Weights of a small GPT-style language model, trained from scratch on English Wikipedia: RMSNorm before each block, 901M tokens.
MLP neurons of a small language model. Each row is named by its layer, matrix (gate and up: input weights) and neuron, and shows model dimensions 16-143. Each number is 128 + 24 x the weight over its row's rms, rounded and kept within 0 to 255. Numbers have three digits each. A neuron's up and down rows have the sign that makes its largest values positive.
A block is one neuron, or neurons of one layer that tend to fire together. After each block is what it responds to, as a language model described it from the Wikipedia text at the highest values.

L10.gate833:120059152127143164131122171128126119126121157103123129096160126083146134129128116150127195197102146146126097154132151133172089181101141117124123136134134099105092146158106092159140112106135101148151121099134167097164131127112112069135113108131124101152155138129143136111123115136109139154145138111161124098117162140101103162120164136142155114141075117135113121114134127119139090069200
L10.up833:110111184112137152083099111145140130111133131111122142111142137159055126119090173129136085134129118111083155145145125138138091152166124110124153126164120131137119098137116113143127130143134110175102127171134130142192128127160100105154139089094168215111149141122169108154122096150091085157156141095092098101134133174159117141147103121154125096147150116154125134184124120123142115128112
L10.gate1641:150125123135143162113134126142155142120110157145147140144188081144152114137104137165141121147121137140164112106157114134139121134154110083133115098158131122118110151136083146120140122159135128133135144160126125109118124159069135127127127123129119161112134142108135085145111099101114109144169146105193106122096154146127143147097130162137126124180116123149129144107087116180114075118129
L10.up1641:115113119129173116137119151142135147116149128145109103139160149110133102144130149116147084154132134135142162181165153159128130170104139149111158135150147152090150115107124156153142087119142121115093106128143154106191146090137102097118174109107095116142109167114099093099128122104126133110146122099133129111119174092100122135108120150142118117140172163078133124105112125132147107134149
Responds to: Line breaks and table pipes in infoboxes and wiki tables, mostly right before a new "- Key:" row or table row, e.g. before Running time.

L13.gate181:113125100152128098141099158140137109129131133154150142101062136114102116150121171134105133141165150136089113164105160117133153111149133130130063178140142117170147097098119143109147082122160157151124085106129148166159139128144120137176077115162126096125137130117120118128135097136107148152083162124140108104124138141131121169140105170131152150167127104106136139160116142178123178124117
L13.up181:189147121146110157142150129117170152136137151126094128157140145102093116123154093216140092146100109130134128154127138124137132119173156126117121097102148144107134141110152094135103154122090135179144163164108149126119115136104134095118127120113146109120122098144159173115190148119156130141121110154149125122117147137079074151110171167122129117126130157176138150135132145082112096098135
L13.gate280:081144177131146146142118105151180122111095165145154146164101122092152106146117132106126126107183142130146145130134139133177121101148086098138094156106170130174146107099130133157129119118138080117131121169106127078158144125099150145153170141100128123142128131145096133080154133139144146159145097119135064132113150121135150113103132165132131118142094136158117160106112121089133118146123
L13.up280:129127122115098137112122122136152095123166131102160125111139151091135154132131151143139127114178093148176146129121140115093143121109094087141146111112108110119143147144182149128143135140115123135159142112111118150134143085125133106160134121140149102159153136106114095141123147128094148115085121119083152156147160097122100071133177137106097113110158130153120090102148130123106076153174
L13.gate351:102095107120121141115111131167097130141069113097072110148114127147140092135106115127118112207121090112146112099114169153146121081118114122109114133130109134170129116164136121142107149090157164165109136070108120138145092094136127083143094107119123150140149108131117171153146170161118144145101130112190144095177172121079132145168159134155132131104124159113152127144170116101159134148170
L13.up351:112125123127091088111138132112155158143127142130144133132165137121117154076104111099093130092105081122183177140095123118120123085165129132118143157114109149134116153156139106076142143125103132170108141161087129193129147127106150107082121124091111103137129134125108112157145100085134141141136101125163110120136136143167055116165133086095106127135113113125158136164120115161156121117177
L13.gate502:110149091136138159114174113120115155158120108158111077103113122138127122168079145091121131172114093062143132127154141126115131175133113110140146110112127174179134135143113110152139102109137132119077149114115136152139125110084153116134130120149117159130113145094135141148136095102133126144076136107146156135149104120163134149132117109139141176123154150132074122152157129118115160168126
L13.up502:149126127113114109167146124111089095139121132164155126126196127165134146131111112142149150159130109164115119170105114125168171126119138113129111148149171095126147100136091127086173146116152122143141128128119122126126119109137145130119138096131166089114137169143094084130121158147106161139129120141115146150095166119144145113117122148111115145083168121093121131172106113120105097114170
L13.gate516:140128136139131074148099121127155120117130103131116132089138145148131175123119127098140146135146161090134132103109114161138109139138141118167113146093104130166139112111138131123135139185125137167122136111131133126201123114111127120129156151164100145117114124125138095161093086152104116134116126164176111133095142137122132131141102158128126147144161092139089118147112087131164103130125
L13.up516:101151126118139126143110119146132126126104108162137144134175099108107145128135127108132087101155153137143150120114134125146115116178131093175120107152146116134128130137113139104165086165146114138121158108116114103183137145133121134120157117133125107105140123153080104117136156118128146148097103129094132154107086120146158124144090107162122147101111075096088124146105107151155138096086
L13.gate527:096123121124125139125139161123152128078122098113132142149174123170077092082120124117086142132107113147173128118138096123087144152123094113103159126085119096153142107108106111123121134134141148136131180185090141154159155082096135108162128129148178121138126145176147143174163151127118147154154129114128140118113059150167160147103121126137123116116115115102149107190138140114113140110137
L13.up527:133115158132120128057122175169156125073143153131099154167090098145124150125139160068157120150138113158100143170125086099135139083111128121112154131119080154163129096127130117133103156137095160152137110102126183107131148087152150116111134122103124141169124120124122125088134101110138088130105133115111140159136110114132142128165167169135086106149086115119083166126081112152117132118109
L13.gate717:144124140168183115174088164114147174145099159123089135162088146099116123127108098086121120111121111095114133113108140093155127123157069136180095133138123118143144132119134053125166122144128141122082110135112126095136116125146114133131141145110130099145141140090179131153137103126094156157137138082162148095147115136130105124107164144131141151133087115108130145116121138106087116108136
L13.up717:129133163117096111154126153130146123148116134130113075112140104149156127121123065123126137116146127136112136116113095125149131133153132109073125149085119099132130132077138105125134086120172156125157157177108141117155134164083156106121096119112129115107156123100128149136108133126134142163159087142087130145127119127108111162149084106132132139148146119107098107050101112099101099170095
L13.gate1210:107158187133177131117107075128160120109126115103157135110117100127132144156112160082158156122138099116101114110126125111103148183151109139112143089114123109113086091114146125167112140095102145114180116135134124111147139118090158130152080134150144166116136155166148130173168113129134096138109088105117136148146109134106107120140116136152113138171092146122116133137164110103169129127126
L13.up1210:129138135117136123161120128147100070105108134139126157099122177118119166140074105138124121144114123125100138123101127181128148135130142155174119113117126119124109123109105107113126127068174130135143145131095121110138185128106179118147107136163096152149087095123116127132142097138114116107091114143138127099164142134150108164164095128141136120117160112114122103152124110078128126102175
Responds to: En dashes, hyphens, slashes and "to" joining two numbers, chiefly sports season years (1981–82) plus scores (2–1) and life spans (1949–2022).

L10.gate345:135151131105126158118114153147150135120120165129144149115134093124171108082115124124092147165126150156142113069107144100127139126131173116109164120172101109143109112121133133103142158147136125119156118191076140202116114116155102139121140167119133145176102106083185169077079087091122158112140155110139156131163136132132093172107119117145108147121128114148133130110152108123119122114125
L10.up345:089133117076119103139177133104086127132144164089098185130108132133117126148110133130107136127098177166104140161138112135168112147150124158102147184185123121115101188085071123147109128118123142127131134123155142126123140121133142107130149165121110138150110110115185110148147125121099072144095106133093152076130115170097145126118141120097190109109112125115112147087132089117103125097125
L10.gate548:120136091120125098103134111166172108087128123118085162133135120146156126162148081109148139133127109132112086110117120174139156146140125139063094156153140127159105143123118106169130120127072150132165155111091151155146163136151122118120133120138103139156153137140125157120138114122130157120099113108158104151087179152076118150118129136115130137105108133080133106141140133126137131132139
L10.up548:132134137180111136093088120128136164099087140128106113099115128113132125116108103120105130144126100156107117097130142110132165138160141125128182110099106141114123127117078141152142110131151122126150096150140105185111111147155121155114105135129177119129149146122151125164128089089103131180158127133141173126097141127132140140100120120162153093143118105124112112129165124148150110089092
Responds to: Words and table cells in song or album chart writeups, such as Singles, Albums, Airplay, hit, reached, and pipe separators in chart tables; weaker on scattered mid-word pieces.

L2.gate502:102153148111129177134166127122134112126143147154121152135135148108126138129115159147137121119119097153098140124121134091150130143136154133142097135119121182182128109166138128162149109121139144114114094163096149128119127131115131130147143106131155129129102115140135106116175113149135181127108156121177085114106151146119133121092128156132131137063157188106132111144112095140123114109120
L2.up502:150124127132152124136164131115133130170120188143062128130145132139121134111093083177145133143112137127153122092133133124204129147127125131147055196132097142129100099126143100129149141107163133103119115146142088165190101090141145089166128136093128110096135143138133131108150105118114134133140100168138136181113109133128117145085157103092157146110169127134162126122160133160113142097154
L2.gate1110:126226137096117105123142123118120148097128108127120137116143098161139143140128126122131122140121133133125076138182138130154172060138110139138121105146117183172122099135127124137144159143079122090097110146098118137140118115094096116161124107123202151157099117157150110118114112155135119173133143149161087155114119087130108089122162126123106134121110115122140121152125143113133186124097
L2.up1110:129201136117106093152156091097131121140152136161097166143136100176121155145140113156136137135098129136179095128168194123119175100115090159133129100130132146142127132149120157137172156132123101137133122144150078125156128104112116100168125139147178171161101132141149117131100157153132081123156131146144071143090132094125110105113152104114126108121109137121127144134147159120120174156083
L2.gate1621:117172128136140102128149113110124139126124129154126161133131124154123129132132083140130125155110132119148129138148147126135139121117101124172095106123135177171116104179148167153190150170113139097140106178122111169178091130156046117145116124098188174163133119107140175115131152159110127187130141126142081178096108157134093120105150127089125139104099165101146114146136153162150153182109
L2.up1621:128206121138092107142136107087092183151128117163118122125156125135154142118131119115124111136131154096107101116148135127169145092114118122174104106147103173163124159145149159153151175128128203099120146157135118149133121117097133101125145138125189133131113162180138116160118121096121127130144125122177118160073088114137114111090131100126147172110119064100129143145117116101144131138118
L2.gate1656:129102108139114133111109136144150120142159163161137112130182164113145133053146135103099125144143125115118135092138136087167119158167139182189099120095127163147145107102112096096140118161147151114148100129125176077107113110115111089141116140169136166121134160139136119152146116131103164119150161169109112128123167100104139112132112122118127089146110161138127123125115107104145122132108
L2.up1656:162139128126180119176157110150125131159117164130129118123130180109127129087153132141126139165165107112131152182161165072091121151186145106143099141085132152141117123104128125124167140134125103122131120172141128114137137103170086072146070158112087147123101129131095129134138120158156155141140116110127123101126127154112147142133149136144090080147148128157120135155109152131149135104114
Responds to: The plural "s" split off a noun stem, mostly people like actors, engineers, opponents; also line breaks ending infobox or list items.

L2.gate240:133154103177106126098134149138127161120150153134118105139143113128124158140107129114127109165108121085105146118139096125126140147071146073126078138144136195130175094124160112118146154099131164123120086148149134132144125145150131113106137135122138153138125151152076142171132127120117137117095142149098122114160109200151144182120149096141136130101096121154108140131130154103115119098171
L2.up240:115164155091127121133089131109125136149098135138104155106101116068103078156155153099128136135095127096128175101114159121147126148105110135136139121118113124134124086159164128116128131079107140130133117189148135151139105127195127095131129118105107167085124140091102176124110139109081121187125133074108149095123099128126139137147134168151150150101102124120128092149130163160119105086119
L2.gate666:098151126145139179105119124159134111138147129125124117128126127119136142105119166126130142103107121094074112134112110170098086134135133123127179131109092111119144171141154124130113148117160077141161166154140162148146091131112142103162108142117132143131129109108122131126159102082121106133131131090147119139177143088126107129125125145142135127124135129136108165141117109150143110119165
L2.up666:130172151111123159091159127102128155102128129126099105099146140133135132080110110102134134149089087050104146133078108150142107138119117134142122163137148092133167133144171098145169127103139127132185113117167171152134071156107108166120099110140151139129147111160164130175119111095101129157100126129138148197118144147128103150123123097087121181178159102089112108123141115115152118160132
L2.gate669:151178139116120134119133113092142087095121145135150108096122115128127115136082151152107159155172162162128105166124122119153125087125128134099106160149125135097145133052151126137141115108144185094109172107173131136140140158141078083099115094095118127153129126140110126172110153107091139175156158104112121115145156134151104128130153119154113076110070157129142115164127155185121111134117
L2.up669:143161152148108166113129111141129092097131104103122161089147126115103168141093154144167134148128120128125088135135131159132123150139150125146118137157131152185131114118121129155119111113111121135121067146105128126161146118105140140133108136144081127133140100170125140154122119164132102100118101097130111108107155110070128170114137191159162143118098145135105116130104132114125128119151
L2.gate1281:151190103114126129149122153156124105129136154166132160073104140150135102154114144111178113184167099142111107100135157157153159120098120144082112157193141168119116124165090134157143185111113120104130120146176128147132134129144122102124087112144114147099141118152097106163118110104104143155102116102106138111114115147135125137100138163136153149133077115136105098120113157121116119081140
L2.up1281:112163101132077135136102097134154110084154156182125118145130137149126113132130116135139123131168150173167111135099150138113168094138099094073133151171127124162115086095147143104168124135151156108139160114142115111133133163136136123111110131091190143103122105146089154136131130119121167180137169154124099090086129122132104131143167151101120101168109116123078148124097078161128134121125
Responds to: Common verb roots (add, have, write, read, extend, sent) as the first piece of a longer word in prose, e.g. add‑ing, add‑ict, have‑n, extend‑s.

L13.gate225:139104149127136124123106155163145146120131099125104172084129127100117172164167082113138132163138085103141126131154134136130149197133152097109129176112145154110093112161127152141123126119143123139147114134111129138145135165135121127125106141131171139114149163138137149129087125138089140144189117127134118152138118203104155121094094092139149136094161134134143157176131163107099126125137
L13.up225:089108126074167058116090132097121109141133166149120122158145133137158106062133142130119084158134105114130172137148153163142149093201098053167127143108144080113151135128100113106148109107153147104114102089129164100128139136122101125119152107132167124095088112114104149139108118170136128138143115179130114109126141114131133132140119134127115103127132136109143095159109172104131130150134
L13.gate492:131116111136125115086110126149147141125103106152096115149072113119124135135086119094139137173104151109110085078088131100108105133140126091125109143096150106086172128158141152120106148121158147149118114164096132136167102122114130118114133129197142118138150146114115128131150133082157134167088108068152115129122191124118138118141113084081145135090129175120122136101111135068143182133110
L13.up492:107115117091146097133153125171169115124104143126083107131127095079130139160125115135124122146107135166110138119101144159088153133112115072129151151084127110124157128137104126139107096146160144174135126105132120151132115111097118133132129142129146117100161131123125129096102120137122171141092169126108117125121124154108146116094095127117114142150127125120101143108130181132100156164135
L13.gate558:136189149113167126111085112151139155145139145140123103060148139133101141145182146125140141127138116105134154085113175134089123091142117159103171115129101123129100146169123142160114155097109130135095106139131142141115158119108094127125132136130143127133122166146156135155128144118146086117162103092162117117129146180152138164159102147123122154133124103114095150112165177151152104137099
L13.up558:107142118135138136154109139125141145115150144136137159130163117117152151123102133095149163096137144145065136142110111167164152148121152186112133141160130161152086100165123122166145119143106134123081110140129097106150118175083098123114117165118160177170117143103122120154148137141125134103128107074125152096081122151148117142149133116100128145097194127124124156168136148133135186059116
L13.gate739:125139101156119133132102174118135150148109136146111130154143165098133118102128118161082169139137161171096159136089147144170161105152095091155137125124133118120136108139156129090193124117108131092154117117120146129143121128115158133121111141117140115113104167098116173113119115088159139135140171093119129126137171149133118096085137082118120120123116126115087092158143118160129136126135
L13.up739:124170147107141138129092138140157100176158121103098128183134181092152127129179094114170076117125141156136145122130145111160137152150124147138133109158158142131086087150142146125142158133101150150143112111122124153159104115104086107144140152134114117168097135171153120101160128128134138095136167148072138088162095117164162124132149136139149117143106146114113140098129107099169128139092
L13.gate1108:120163116143132147137130150157093137132090149085114127191183143128135114136124092134095146122136126103057137116139109143174136097127128111111154143140157131129156107114136100113175119146156096174125115115125138145158154120108105132118167142116143126137145135141111133107135148139156102121128099153137110112104173170146124106135121110146138106081148151122110141157121168120175098078132
L13.up1108:132161111123118124109162121114104161116171093084108144161090120130151144134110135079109100114075177118091121125093091130078111151139156133127150111093125123101182095103108116139155063103115126091140148149121150095164140073138100119119136113152158110114172142129098117131115089103140101144134147089182140199117105107164146140075148107114099076136127098150130131140125145145147101165130
L13.gate1260:101125108130106105096112103092136143110142158083129145171099139106117109102157109151147090144117104151125182163125154108180105104121111129142099178113140102164149148113123102125137131100099122134117130141140137147162088133138094117095127173114086128124124143105139157167193156110157116166149140115118108141102124116147140133102118154136131128154116171144119113111104106127148094132133
L13.up1260:090153141118138097116139115144119144132131138118096153089106192150174155103143146124156138135102115112134170141119101107129134117150172159169117138076124115131150093157124113144156116113129172135136112124126141106156131157093106119120108140105110124147140082146116124128145121079110157151076158142149156132102132121093126161113130134143107122156134186139122085126088144117131098139140
L13.gate1606:105124136147162128110116091158134116096185117095165120137145094129175151168112154142141100174109146119098099118181097131128081070160136099123134155117116167155150084148111188140144065174095150133125102118128128164147129110182111152130106112146124104103140157099132147182174092174140153149103137106113148116157132153109104110135133128088116125116100130119100122129093097118164135163112
L13.up1606:139105140108115119109087130123120142093112125091155162134123106135116121165162099144093138115101136126111093137133149157136142099139162143153153130129100115128113123134138149158131130107148132137122141116157117115173150150140131181173169118104125121134145113101168125130148143104117076119127132155119093125175141150175092112133098118135142152152116088102142115122121103134109112049137
L13.gate1776:110134108131156113092107138169134146074151146092153156090121166162145122161133093063145158134145104098122093122149089155146112109103155122180145150177110139159087108107115113115106120145118184102112074151135170118188168154152142140109115141146116138149150172115135162136148150124131124199130116094174113153177139154097114115123128115140111158106123139121102114124129119130141122128135
L13.up1776:132165114102141144104118155097169120120132149125153118116162128129153141119132146101152153162121142119082145088134148123147097052136113101152130122174114127113133105130107151088129091128157161099116128111100167108134161099193146128140124113141107084124116117148129126129106141133099121193113094117190097140100139131087101125104138170151103150107153150147141125120155145144158137123117
Responds to: Newlines and pipes that open the next bulleted list item or table row, plus numbers in tables, and word-initial "qu" pieces (queen, quick, quite).

L10.gate1619:125133118099146141110114112115105091111132150076119118166163135156143170065127114114133151122112098132125130105131116120149072125125132136173114138137077091156102131149133146100150104148121065141179105120108158129150141133091115108157107110176117130156112136119141144153138187125169138140144108112167145111137122124118128160121137115135103139130139140103133140158090111170144141141194
L10.up1619:101149132129116161111099123149120118101154107118164130118134104129105092069148097069110076126120168113131117196140109126089068146133133170128140133117107131138091166128094123101127126142140122120133140122136092121113102135134121157151145129121134114113120148134117147145107116149124140167110122141159123134140093094128079144141145135152143128125116097098145140113100091143117095119107
L10.gate1705:126108134055091114091093132133149144102140131084128143108115135137164126073137139102163171110126093148108111121163068112150124134103137155133105159091098116141130127156117100144165141090124150107161139178072124135122153091136084173128109083126137101134131100136117161137136111102121164172113112117118156133137115152129105124113157139125101148173100147143111184085118109141105111104132
L10.up1705:151137132138123109131108110134103135113124135103177113115126171133199069132102155143121108124121133144096117203116149144160117128134116099198050143162159101139094100127123111120153144094135155099139131122115126120127129135182109158120136107138167116142137129093116110159112173120101138121114149150080127192115100128122120139151123114163074152139137122156110138127077091172131152131131
Responds to: En dashes joining years in footballer career lists such as 2015–2022 and 1994–1998, plus dashes in medal tables and model numbers.

L13.gate56:095165156140164111131150128121131126143098132046184103172097176141105120089115181085117107122125124105123181154124107168098116113111128118157085188144142113135104129098144114116113107128141127092082155112128107090137134124109105160109133138122132145130146077129102136165146102116124144133108114119122135149115167085153137134133128167171107122154188169192084110124151131103088122156166
L13.up56:141177118138191118183116097102113130118121110145134133113128137118122113143154132162125146165160140094118131122112158135118157100110101129129142105111073142141113139114146121134150098101145147132096129125124111141128173132134114106139135123127099127145132115114127090134147088095108126114128144106178117128119192134131101140132108115158068163135118145138109147135109121118128131190115
L13.gate312:137188146176118138105139092155123138112140129132148138132095185126141124144101133112081087122103079129108104154101088105142154137155122141107147104086098131124145169114140123141139103147178144124150128144144089188161119148122150172165171142155131208109164152126126112185156096101107135133129119086121128139139152146141083153076105120095142146164112112131108108164145113104147132121129
L13.up312:100146099105080126142131125148133134112145143150085120152086151134142154070097109119121145116133111139172098123075171135119108167114145119102161120120146120119150123144148133185144112093124144116115130170096123138145150151134154170135149155136157149127129141073111088113137115107150090100156129143141092109139107164145074122100121108103113145135123154155150137160159106148143119118120
L13.gate520:124102141151128130111140127152129138162131104127127116131084164155139133123112134117107131149106148084140143094094114105135101130112118161147133119139092120156122126123131119161124089145105137131120129116149138120156142108128166144159134106134100189134119136121153151163134121106100111158070107149093114130185182108173088123099116116142116151107144103143161139092122080133149129095128
L13.up520:122150145108122125149135139145097119089193141097125091148140145134133103102160096162124132159113128112118106091138149121145149098141140145144166139133162146093109139139180170138141127112088120167193146107136129120146129117097112132123129176121103112141170092128111105157138115085137097131161121107140146126127152117122154113112103118085149142128153136088156113130161101147155117174092
L13.gate611:131146123161118089184091132133129128162149108123167108143086162141138124135172121123116137121126116063175147137105138134140134121128126147130168105160123128097107101133141130187118090144145126150118128163152175103098100140124143094130096134131091163104108127127137096114153116145094113116161158149108129117133083143128123081108112163060162110146128119109140115140163118080111131135113
L13.up611:146097122141172098151110158172130148098123092087167129137111132147135118146145104115126109094128136111102115160143155127139106126104117147131133152122106132128140105206134103152150121127146121126135134181154126101128156088136094107131122153162130152127163160128140142117108106088133091143115076153159163107125111123147098123103131101095135128165100155121086136129106103168171082142162
L13.gate859:128173126073129182080142125149125127100158132121108158111153124121142116125133112098082122099119115143130099070135148127089122117120113137124159113153080144147088120138083137115137166109137121123138117126143139180132151136129158116126101104158147136141105157124149137117128105079124095137134101135176155142099151135176112151111119148130111140143121151155080073087134075175148115084168
L13.up859:138119144091122141098149146151176111139113132137104118101109120131135104115100107109110126170135177157099142161126125147120127175132093192142114150107143118126058109117151120144090138134132153111148116142157108192134107139152177154172146139125134142162163143098102155136134104108116125133141098116127127122137111143174112146119123138127127086114118143150115113109146071165173130120153
L13.gate932:095137152114162154135144145121168111135154128116130155111098186148164123157158128117144113151146125108120137094121103087112089101154100132165118095130110154137125060145138123135154141137143157104133134118095157129161113152105127140135144152118116135100146112142109131130159082131154137173122113133139124153169181136086121190119117148153121119152134137109156123103120091141145118158114
L13.up932:103130111114121075097121125127128147150157099124098082142122130091170175119114150118091143122135109104140138174113112117163151095136150110049160128129125134126096178119108104153094195128103133111117144105131078158145149095126149092123132136148090136137153099086139155146114132153142121101131192099127173104108154133135099150177103126138110152098146083070150138114116109100120133149179
L13.gate1197:139164140107154109136133115154113178159094136131142114123121143140104146150141138132088119116143137129137165175100072116161098145121140126155129111092126119177123104148143136167125115095087142129114078168115151112145139129091143106148125144151128120097121146108132073114100153118142079143135134166169174142137117110133096110130088125135124098155096123112109149126161097107128185162083
L13.up1197:120106111132090142125136108139137134122136150160149145089136162150103141094107137124113136133097164084144158132090118101112086111145100111115113091070179115111147099168167109132125121167173133097125170130089140102126154105132130087115138106178099120125154165105098156135113138101151129082131144161114118138144147088138155130120139094116136130147112126133135109100151102123178119146100
L13.gate1520:148126103198101106104112067140093114131104076116120105161130127109151134098099131117159106121128161128119130072138117129109139156099115153155164122087137121128102103153182126137092108148119112086121166111126131149147153090122159146136131110116134145111092113105092147141180129140125107169167072130107091127093133115137102117103138120071124157137151166118122127135163153125119103172092
L13.up1520:086128174147142169126106146141098108115168109107115062114133166072118111120100103146119081164132144126117159085176137136107086122154111097137105138133143149162136140140151159157111076152138092168125086100135124124120109123141136132100129178142106135143142146132106183138139141147118118168100130139167110134083105140102125166092145066102143133158133111128106133117074132029127113100143
Responds to: Assorted tokens, mostly punctuation, prepositions and heading words, in Wikipedia sports results and music release articles: "Men's singles" headings, "(4 titles", table cells, "at number one" on the Billboard chart.